config.yaml
n_head: 4
head_dim: 64
positions: "learned"
qk_norm: false
tie_embeddings: false
parallel_block: false
init_std_down: 0.0
beta1: 0.95
batch_tokens: 131072
train_tokens: 461100000
steps: 3518
MLP neurons of a small language model. Each row is named by its layer, matrix (gate and up: input weights) and neuron, and shows model dimensions 0-255. Each number is 128 + 32 x the weight over its row's rms, rounded and kept within 0 to 255. Numbers have three digits each. A neuron's up and down rows have the sign that makes its largest values positive.
After each neuron's rows, "fires after" lists the tokens most often just before its 100 highest values on Wikipedia text that the model never trained on.

L9.gate432:166149076143122141121159168117153114183114162150087147147156143199092168125187154165155116105084107136132154077110212115105114123133137079134146144164132073163115115087142151080120125116102093101153113123137123098146176071181065118180097066135172119087122108179099146142104106104150169113141136127194146065053099138164134188149122146102115094112138096086151110056119120098141126187176145166167117135169150052119135136130168112185154179173105120160180126102167130130112135095135149111180150115152146098151113097126093104150099070145079097108193083157087137142167141142107114104118116112141143105125105115084153119148100195128192151096173086132121077156116137097111164107155118133142098094117123182192063173114152112196096153129166110169095103165144104089141101195164124
L9.up432:097172111211155134086116106159096142169152160118127125135121084127123096144127113106084137130152116141190141095139085145055102160111119169178161117112116148080145141175181154117137133117133141186093091072118167130146149188115058153105130205055201147153200101093117102104133137190052108109054103089134102115102093117057101135145162123115105131130164125091172144120132074142116127090117152082132164110095094090167130154148124143088148127152109122128149117106201110139181141135158092105206137190144128172110132165111141171139144146134101172115107155135150076148089119161132137105149085138135106122115128140117119131150077117108115145119064082121114130057112158076073119095131090112145118127147140152158199165155089134101165155096118143064145181145092099158088180115204089
fires after: "|", " 6", " 3", " 5", " 4", " the"

L4.gate325:093176109095153121141137120113143096131115103169136136130133147136161106160126122129146141165136136130168103106150188151126145125125119132086193088116100136136128131114168150132072081126186146143103161136071124028146181122135122106175097137126131113075158137131106118107123130168120085137130107053066119095114082161107180094160118071184108124108154124154096094187113135118187137135148125133118131057146117136114108109139150142139122157131137118134079107148159108136109172138056087165153129181046114130133121166141044018099141112202117095135136186145107135156118104120112143110210118091104118055103106114163146101091190094177203172228152074116165120096121127103100144087116129131168138137139093148141120121101104083166179161152105133153099074175113104117137140156065100
L4.up325:119081100150116162158101099103200168119064126084111140089124228093117123122052127192099084140092082142118133129062147142078080123160205158137124174080116155160151160115121122043128111161142047066164066121103096117112119130132134130130169112144132135160171120153113147091106168176121146078111101105138127130104130121097164140143126133083132075123149101099143160150121178103159130127080179119102137134081133094192142120181124097067227117125140143135142124158141106139168149111091139073115145099106136113103098096120195126122111147161137137118102124154152093147108180129198138115120168144110107102150137116095105095142184125133119130136153162148077144115142117134036081126168118145106094056141148142121137150138083202132059114123118120140133110141210142075142100118078151
fires after: " the", "|", " (", " |", ","

L7.gate261:129132160099138145127138137150098108140161139128148130182122105071126145070131106201137087144096132110186152120100083160128149109089146230120106162133153064131088143112108136148147134109168185095107102121163185098098082136098149169134140078132134087184125188215147123073136121131134155114104178152091163154148177125126087181131109102118100121148160179085219121192077154123139147157157108123114168155066108111119116064026161122120139171127122072112046128120133127119093112088125109086176122147104142153076172097134134142087143129132111156116129113124109136179113125140080084092182134100136134101097157083135059118074135135097122133072141144165140092114135205123127157120120137124125122117156143168110077107125075125153152135149131170119143201217107144107158145146102116
L7.up261:137117128098075174097076112150147127132161104083049122160031163143149129078114081137105110122140182177193148163129146155168154147156138132122094071108075155116176096164143144107080185130161187129091130132093161155090166134156149124178143144100089118174113160073156106130115142131116097109097136132155167119082132105146113188111140110128151130115089159061122132150108106146112129083142142185138176130121134092224097081059167057156120132131097149143108177137194094114174089134149106114131118129122175117105233150097159091146053136135090164149145071097105099156104118083141126133153147154118130193175161128108198102132127123142164151118121180145181112095107157116083101109116126095169170172140095129132130120127170131117081086112108127099164156123091106158115131075125159
fires after: ",", ":", " that", "\n\n", ".", " \""

L9.gate105:065166099111175151169156161121079079156241085115160181080155180137071129146121100118101118157084086081139141121176134138119115172128155130128140133094101067135134205150117143125130101139102077136112097172121159070138132132168144104130140149124079140134157132131104129116092163124039090057113145201146082127112161152052160091152085146149123120112125144127167148149093102088125183140169137235117099068125112157120199105109176182095140098177158115142180117077110089076168177142156154133144144128164082119095143105192114139083156098139117118147163143171113182120129085099080137149110190136159135131142114109113172185154149136120087145142098141121148090121130150147148103122148088139144144068132129171123196136176116134144098132138099094104119154136124103149105098112154126
L9.up105:113111098157134051160105098123159168124077108171153147050151165078136153109143157180164151114153157093133098161102093170138139117079093142114126150085100128176116118118153084126124114061081153132133098108135126158143144096088166167122184136136132083110127137095180141118115142126186180137175141060106128135161167164140127122135148149114103107122112107115197094129116120142097081094161171072105131129126096070135128074110183100111134093119196093098106078145149116124124146148167135177121116124078139151176120143154084105189128107137131076157179151116127123144064119149142176116130118104086169089163087137143194105111121079090076150166196066083155142137176125179136097085114118133072146117114098099192137152078157175093121104123081073205153072116114119089168095068099151
fires after: " (", "'", "-", " U", " the", " in"

L5.gate513:112116069106152058169110086097116226111091119177114159144085130187128179113124167161140135119171155089145112087121097141164114092130135133119113109176114115079147161142160106151150151071158171081173157098103113116146189118123142162125139128203117124132185135208113127098161136161114189089100076117146156167152107138121129120160146162109115126144139143158091128071148139150119102129125150148090138120156128181147150070091136144186114154178128130181102124129139124120147144067183154122135100062147081115151110133125097139123140106052119088127108136120147165142168050133061081080094134150154087085112142167127190093140143142118142094143150127156160153114182175160122154157027153172156155132111149124086168083073120134184183191160135082127192090115127106117156127106120167
L5.up513:101120116118088106107120143163121111133135134205160111030150113129136180206100127132112078107136187126159089145121090130054119110122134125158062166061163111126166119130117201117061129169099127104110129091110101127197118129167107152190112121156127149138156180037107143170165111109128125163137092195180103128114147112152086162078106202147172101116086150079128095130151171100184077137139129107115097074139173190091107052143165136116149130112118174121130156119138099113143137163185112161109092102141129091178148067151136104105096107115147108113159099171128129151146126143079072125130118124146047104117078102101188125145082118128130175117176153098129138124141177135128089097107163117154097049141141091139144131153151167158176134129121148115119073124089110120152109100095107
fires after: " a", " the", " as", " was", " re", " to"

L4.gate527:113104123119101113144117140124108121087133145146096113126105142155123192135069134087168081098142064152132140109097136096143085161103142161202160150177150148132111140083130081096113135155124124117092158188126130107134170112193137118130156163147131130132135162117104125168102171107043179121085100185149174096103118085173109182151077140158163119155122132171130194105143115078029122147167197085143093087211127139129201068144127135217110085141147167160132080174182109178171097130171113112115130096116146142152107128132196126105143106124132107143112158145135114116115118115122103103142177089155140123124124133140184141151138130133089094133159105130140149145120151150099108112187201079094074074145209109059152130073139135100146138115126129188123118115140085148075104078085146
L4.up527:082145135152106185167134155167141155118152119180098119127118078203121149147088100150144081107150080124076142129093083137143168153096157163142116149172143130110094114078129104094178170136142103077076173120112157153081128096128145113070107106111090138124163172138067113080140127076097145106131138134195133114140040098105143180087111147088168102132180092131193095157131148064087133156118167138121128088129128107150103081182129066117185133153113155133092141166101120160159109114092130098100150097056143128197137152122163099136119093163103085177142164143153086155074126123074125118134099136063110176155093114134250169127126118139104128141145122116099142134159141111092106095072118116147117133136128099073117088144150126100097175157117132179162072130119076093064083084119162
fires after: "\n\n", "\n", " a", " the", " made", ","

L5.gate47:085142095127172111094150086149161084105164151137169118082145031077101166146122117196118105150118133074141148092075133146120121115119128095125164172175169144086154086114113158118123086060118097136147092135074150094081167115126130111077125125154124168146113186121140128161103102139090204141160091141118091158116146100120104129126089152167200119170124092141115104151139162124150136137121127154107104123120137084123091149150157154119129155058129085105106178210097179116147112163098135166149138171078081126127165068121087176095157132163062165120159160145061136122143121152082076146162144085095084103171096087160172160184138169091170087154063111134158090130105146106154163114145131152076174135175169105083135105123113057114131152179109197119109148143134111059135125112137153
L5.up47:218163096117137125096141121167129164088128119103139093163142138162105113170143103129123098155124118088126095121125117134141066094126067127086159099115081165119171053133090122177135136152077114117150063079143202125134160159114086155047105094114117133136185161133119140145160144092136128115183061150182148081137111170188115114134087151126111070120142148127112118165147167093094101097117107157160091134142146074129110106159159137093154099146183147168145058176165131153059166083175074129136156121098146112174199152111089148136132095128061128102107161107121115118155076147172116161153094170183112135156142114141156078137096134092114099149123170174075102100134107087109114106098122110106174160155056138134156105115161127146100088117152166134145196074135146054178116092117079
fires after: ",", " and", ".", ")", " |", " in"

L7.gate519:141140099118089156126072120124111125049136128176121095135119173141080196090112143117128151130168118089128125223147105126121130171136145152177202193113186144113160179248132117183059149134116120152140168137110119104175136078162126107130099110178156093088174105121128158110134123090187146172140106153067093141122115055158152087145140149130164136113141124109100106107137097149138142141076099144107096153144144167098162078127197082178126127132144106161173135137136159122180130092121106156135143141111143135166147071130122114158121127128170036100151204166178139136209120146139154111096135179184091161070178137102158090150159055157120132189147131130151133099141110100170121116108153109120108098161106140119130099135106126147171131113173149161133160140148121145140048119121113
L7.up519:186129162170128108173094065125100136107144117131100092087113138153140115127109162074145161206100087116165196138130089139131127104139200111149127132089109123147169119135123142125139153130095102145078163133104111146116151182206083126156107098138119138129226105104113154126138145129115125122136099179136098157170082115120132112130148123199178161195082108172081147164177137124179127124092132095090112129130094151110116142125111117143172147152098118122118171171168101121138175124151180139148139099132139133149188175094100139239122132164132201107115136074129107119135110131168084123128189114159096127108091145115159121108089096176168106139130101106085122036146178178122169109111134103139110071100154121093096161156114074096135176172126101149100071142110097021171111076099150
fires after: " |", ";", " a", " 2"

L5.gate626:091120095135148144092090129136111132109103110146166086164151131163117122125078168110112130113005122218177122049151101113142140183115161213163129131158104148210138129157141138128104198105192120133154069130126177063120162169114130158121122090074109132145147136079065137099153118110122130129083133113185126112124135130067149171110127131148128079116159129128160155119135108162122134068108139122102078113127176149091130043099101164172133131172163101186142108180128118147147102084127200107145130118114147124131157113126088177104146112123096141144148151095159137113116078128053114101162119119162079079166136083152132138177154106182187158131132132189109155127156151201091164136123132129104087115146163081159118152112175081164128130132179099114068144138160105158128113124090165
L5.up626:096160136144164077115097125112081090071096135125146175134139187085145150086131113174130102119110177160151130120115098093095157082127124183159131117116126048130143163080113107119143136142079086089069116194179158063047099048056091133125127134200128128163143101148102140158168112110092125181110104155137098128152135150129149136119090118145130129125130108090118192141109101108157113110172114115077120151123156110151115121142160147146122121165058128136086148189186099201090116174144166087075141157144123087134100071100099172072167160169125191116086142102115124125059104144140152065154120138093130115134046105130141161109083119126169109105073155135100119161076193159148176058138110135119128113121163111092178114150084110143141139170168135112131098105094116124078146105122098
fires after: " |", ".", ",", "\n\n"

L5.gate557:084102159135039193115103145143140087098126151086128123158073136155160116150119153153142089174121098091110134211168157092150073131197112119156170147152110125118164135106108118042184189112098134100079129146113126097149115115149166110187119132163153100142149163165069159155153195092109089065147107158104130154125163080119076123101112164054163093154128185086125049149149072091152112176107127089094122102121114152100094148132108161141160152078144110127157162109187105155153020144129119147107157161113128132146119090118137149107148092149135099143191146101151151127123146112111165090211174107154118128071156087129156102116104146146113109160098167164138163136180114165155126145134107148103074130156145139103110103122152112166133138133116166154141171093134115048116063157147130
L5.up557:201133144091115159102132145162141106136178171143153112157093144126113132165133079117090089140104134133137152137137149134118116127172115090167120186145113123183171151094121096036125102152110117125125098090184108138116187166106114116130114177112168047120142138182093171166142087145178115113163084132193122154166122107093108145096136107103159136126087178132033063166130123078181148092117089124081062129133121171101106178138113141131152203069156126142122146107099109124090119105120111170188111115136130156140121068176110146158082146129139015144136136122196141107175145116138123104151152121119081086065136050160168094137135102130100096127149125059086136146178145085142181125156129187153161136145138131085121164139175133182099152147097139153094139103131103067131122111134146
fires after: " |", ";", " 0", " and", " she"

L5.gate378:159122142095134100139042079167112105142138112151141230161077077115202138144105092144099137151129085145143107178185081132138152099107192121151139142126156128132130138106174132170135169121120100066131165118079077150066169156130074086087138091077152120150090129136177146080101144110146157142082153088085161128155109082135150137148106195134123133118120102069083120151128166132161143091169094121129104132119100099093123122118107151190148088083101129125153128151166126134139108174143099145133108174190150153150126140154085067085103156127080145150156116086232167128146132066126136158179134132106110104123203114096141104052170118097114103134054063164147086129114152156151125157128148191094088098139123127102075125080165153125109141137174094133093122155105150106156093134164102
L5.up378:117127140081087145114045083141110123156113097137125188127132105141179165143094128144108140158112116146139138147090066153090175138138158142128197139147115072134116127132157106129146151076089121115123053131121118135098126133130122151082117101091077081139031102111071153127124143086124110087117127091128144160174124106058160119146084128097136139158154146102085145151159114098151182078186053095166125095103123150083143132097082173180187143125135147098108191098154107097059096174169142107160102168130085136147158126117029079231120157120080116124128126137105111117088154126089131117157112163145120125108168146146109122094117195109135110132105036157183127150080125110100122146149138199070110154133148089144117111136136085110076135112190129133118073162102121111123103090151155
fires after: ",", " that", " and", ";", " but", "ca"

L5.gate376:160053115154100152111136162143152138134120159167096112112111133136128117124095132121152122134100190107120186157189135135126158115098150089129180199160154084168120114122122096154089092122136091122127124129108135114111178136153145157095099104085178148117097154108125148146099126111149164102082168092171113097108075114126077127148145082164149056095169183127125082033102176124132114144125163153134091125085140120162134134088128166139149177177123093194148158159138096146111163186122126130148181121141163126114102168165116089123087061138104120147099163086165144110021145104085127123116074146185090104169041129074112139187151118146120130159151082121171091110179170050096126123132111136151148089084164142109148152093134094121122141106110110175134094103164111075184063065135177
L5.up376:129102075099116178109128057091156097138157167150130119153071128109140108094082178146114121112111083135072158139113115121144159152117069089141120117121150099143096140106172107136148148153145099082071139063107109132171144127156107103135116106093120082189154092125144158116131168139188131111102142029171166138101225102141183151134134144067156138145090115129183167149134097105133108103153118080089063138144112130109137171131140151136160133155113155132164167191164122120109121142107097072140158095167137114132083172187099082137139092194112071108144166091177110130117148136146176159095141163124163206103119127142117216156098162104198119124148184114165174190139163112117109179164111135141174125110099088118140109161076113099177142150113077153182167104153116093153188125116121
fires after: ".", " |", ")", "2"